Weights of a small GPT-style language model, trained from scratch on English Wikipedia.
Architecture: learned positions, no biases in attention or MLP.
MLP neurons of a small language model. Each row is named by its layer, matrix (up: input weights; down: output weights) and neuron, and shows model dimensions 144-239. Each number is 128 + 24 x the weight over its row's rms, rounded and kept within 0 to 255. Numbers have three digits each.
Before each neuron's rows, "fires before" lists the tokens most often just after its 100 highest values on Wikipedia text that the model never trained on; "fires after" lists the tokens most often just before its 100 highest values on Wikipedia text that the model never trained on.

fires before: " |", "+", "−"
fires after: " |", " a", ".57"
L13.up576:140145128102105125150082126133159133097115144139138149100109138127159114125102130113100090107148121140127148124175132115101121108090098140107117149085131137121171151121121128120146120130143117130166134099141151120123158138083098136107135120155084143132085137132136127154104172172115176128
L13.down576:185160100077126140109141112093149182103183107143115109133150158108112148113151114139112095130125087151146114151138154119171152140178126103146155168130110125113146127098139174104089137108095112142118124128137131122141143113120118132129143160171098090128085140115145118129102118128112141091

fires before: " |", " 0", " 7", " "
fires after: " |", " 0", " 10", "|", " ", " 7"
L13.up726:117149185111157128146103108098126155110134142135147096110128147170111144104097103157119132132138138150099188135146154092127095159114133125099105144111106103147162132126166145120136162114172116091109118140101122119121140142087113118170140091151074122154123143160137129105088153131143139133
L13.down726:083084109176123129107160153151148116114135110139117116123100136100143132192139086080114105117107130105123101115149129130130158104161118135156153130138117166151125129159055135107098156128133126128128141102130154129125113131138113118104071110127129084092106142159165132128106177108130157138

fires before: " |", " 2"
fires after: "|", " |", " 1", " ", "-"
L11.up895:112155160112180114125128151099124151150113157139124080123142093119100132117130089130090137125156131106083149121078127122106138109124101105107146157155120106134159117128126150131132163137120117109156155164139121112164138136151141083154128140151118173156150183138145172140124112150139109082
L11.down895:129150095136100156112141130152155134125168120105109133098136132134144180152132116134169135150094111195114118185153154161152145128133122122126114117129141148104123132146123119125086123133120146125100155092097145130142174095129105141098105184151151131157162110092137111126133166087103132149

fires before: " |", ";"
fires after: " |", "|", ";"
L16.up909:093147123111152173110068102133127119142127129160130121115118160147099148119132136151120136177099139144108158136117112149105115121076115094130097129127132113123156146108132105164151094147141124091148094148083120130175129169095113127147148083130064143156125122135105104105126133144101104140
L16.down909:183118135084116116129147149123121112125082075159134097115129116150120084135128134151120192075091155148099119118157153120094144129107112131153093160132157129122167098095095081119126147164133111165129114103112189114107145148131134108148116114101109140154133122093145145156092122136087147097

fires before: " |", " 3"
fires after: " |", "|", " 2", "\n", ","
L15.up641:119149180097125134200119162097150083083133147100156115071115149099137152143155155119117108137124127077088118128112156101130095096158106159093124183140165137106150115135156116139124164136126168115161136139145126137101118160090123091147121121158117119154139152132129106141123116132094132152
L15.down641:126099133109153138069111122144170142120084123118133102117158128102135105127177091145141126130141125160145128126114106181114148115124132129148095080122077063149143122162124073136110184104128142089124121147128156085121134135159101118090137103105153129155130100113157105119133148108144118135

fires before: " |", "=="
fires after: "|", " |", "=="
L4.up405:134147189126180060139103127127113129150119177116100080089127107130124138116129121103150120085145170114074165150132154101122116110121117158124156109113090103128173086149157128129132141136186105103155165157144127129148147146092113092112111059113105110174152152149148154131121130147146160123
L4.down405:183177129139119147154142116142135153119091156130147177102115131108089166161091100157140132151122132134139132140144103151088144138109133148175118156142100162098130108124148130162107105158087153159153149119147135129168124149113155126120137130143143084118144143136139098127143104107168121141

fires before: "\n", " 1"
fires after: ".", ")", " ", ")."
L6.up549:123154158111123123114126103153153107116125094105121111135121127138141136142146097160136123124137143105115154122119097100108114086155160155155174131120142131107082137129098109092165154147118127132126120112159147146129144117095137118176110092127118109127128148127094070149120146133129130141
L6.down549:111130140109107148131090121117159101172125148152037161139125131121152108150160084126111129100119137136149133101147116103125130124130122172143133107151128181101103145146102101095149131119127150085085071101140129130135104158130129117145101106115111179146107157120148138175140120182132121139

fires before: " is", " was", " are", "'"
fires after: ".", "\n", " but", ",", " "
L6.up88:118137199113139115107095096119184102140107121140093088087127134116116124073192111179113124106123105149116111120095066128131116136091111118128162107134173150132145146120141135145097161143138165144124104153111099152153092131134091117135114132177144159127141140126137121108123140180134108159
L6.down88:116125128138150124155137107127136121136122131097119119093139158118124137142074087153172163103095120130133140129149145174136123121133065087129148127116131131135171112099149104162090143184127104092088135141147142092143096151084104117159097172090126140121130112099141148130155134114118105119

fires before: "\n", "---|---|---|---|", "N", "W"
fires after: "\n", "|", "|---|---|", "---|---|---|---|", "|---|---|---|"
L4.up339:121140165111172124095089132115138107118134097126101114132130127156130143134168145170105150085126177121158143106159138106085131109138127145095122121122104152156135110194102139099133106098195125089142115178101135084151101156134128093177088116121078153144130122115138115140170119133103132119
L4.down339:132149166123138160142161128113135127193140101124140104098132140120108174094167154142126130124129131139141124106172109133149110121154126099134180110104135128117105097144107102110108150149183153054153125136153070134164150137146100130128121117153108112145138138120129163129179082169151123117

fires before: ":", " |", " zone"
fires after: " |", "-", "\n", " •", " Time", "|"
L4.up554:129151144111125109122062109108115113081127115120114114136125117144130138091112137105146168144190132140132147118135111136127109103088163139144155104122141142104137105147144120127108148128118147092090117093140108155116108171154098160120140070123115154142139149127123112154124169128136161176
L4.down554:212111114125126092112106111130116112111130143148113158118135122110122115124118121148144106104148134130105104120154144139157156087164104136136120118152099126061140110118135135142112081166091141166104163146103122174122109134131125155085169150109153107166103128142132149083133117124117127137

fires before: " 5", " 4", " 6", " 9", " 3"
fires after: "\n", " |", " 4"
L15.up680:123135138109165134072136128156158174118159116121088104102153187129161112148147069159146142116096091125153108140145102103146160133066141102152138094127121139136144118101173153165124109094146107136125111135125130109109112128070145114151120115142122116133138128127153124128130152213124068140
L15.down680:141179143047165109160133121099161155158137146095126136148135151171161141158083105129121110159131123134110106096123141144148105131137114125135169138128096143150131126137115101130162134126103125106147141100081122089143108071085121161118148110130081094126130167108116132145143095159090155089

fires before: " |", ":", "\n"
fires after: "|", "-", "\n"
L6.up456:119144120097157108151095155140107148095122161124071086153125125131119123138159125147108125120164137125112101129110108115102118084101131109107098173142098131144117096171170122153139134130157123106139093146114090089171115088067104137169153143108103166157145081130136132098123145131121139131
L6.down456:107146121091148131131117089138121114127112150116132114121134158078128115126142127144116133138120116118175148148121122102088115111145119126104134190135150134128109138156118081131147145153125087136104128129201132134109125096094086152121103151137133137125143082123122105130150141128099130134

fires before: " |", " 1"
fires after: " |"
L11.up758:139155193099117139173058148164174137095103141175164102106109143123105131145123117121128100105167127117121164148141108155113123091132117133152127128087128139125146146135152151113118153118149174101113116088103133115130171134099135169111145085114117130126118141098127119136107128106151124122
L11.down758:136155137091136131093132096119149115111115148120126114087147129106112137163087102128075138062152158128123128161130099128160114109114148158131155113157146141123124151135092119128150126110142157124144145104171155157105142106088110119137119143104136181118139122107117138164161151129134123135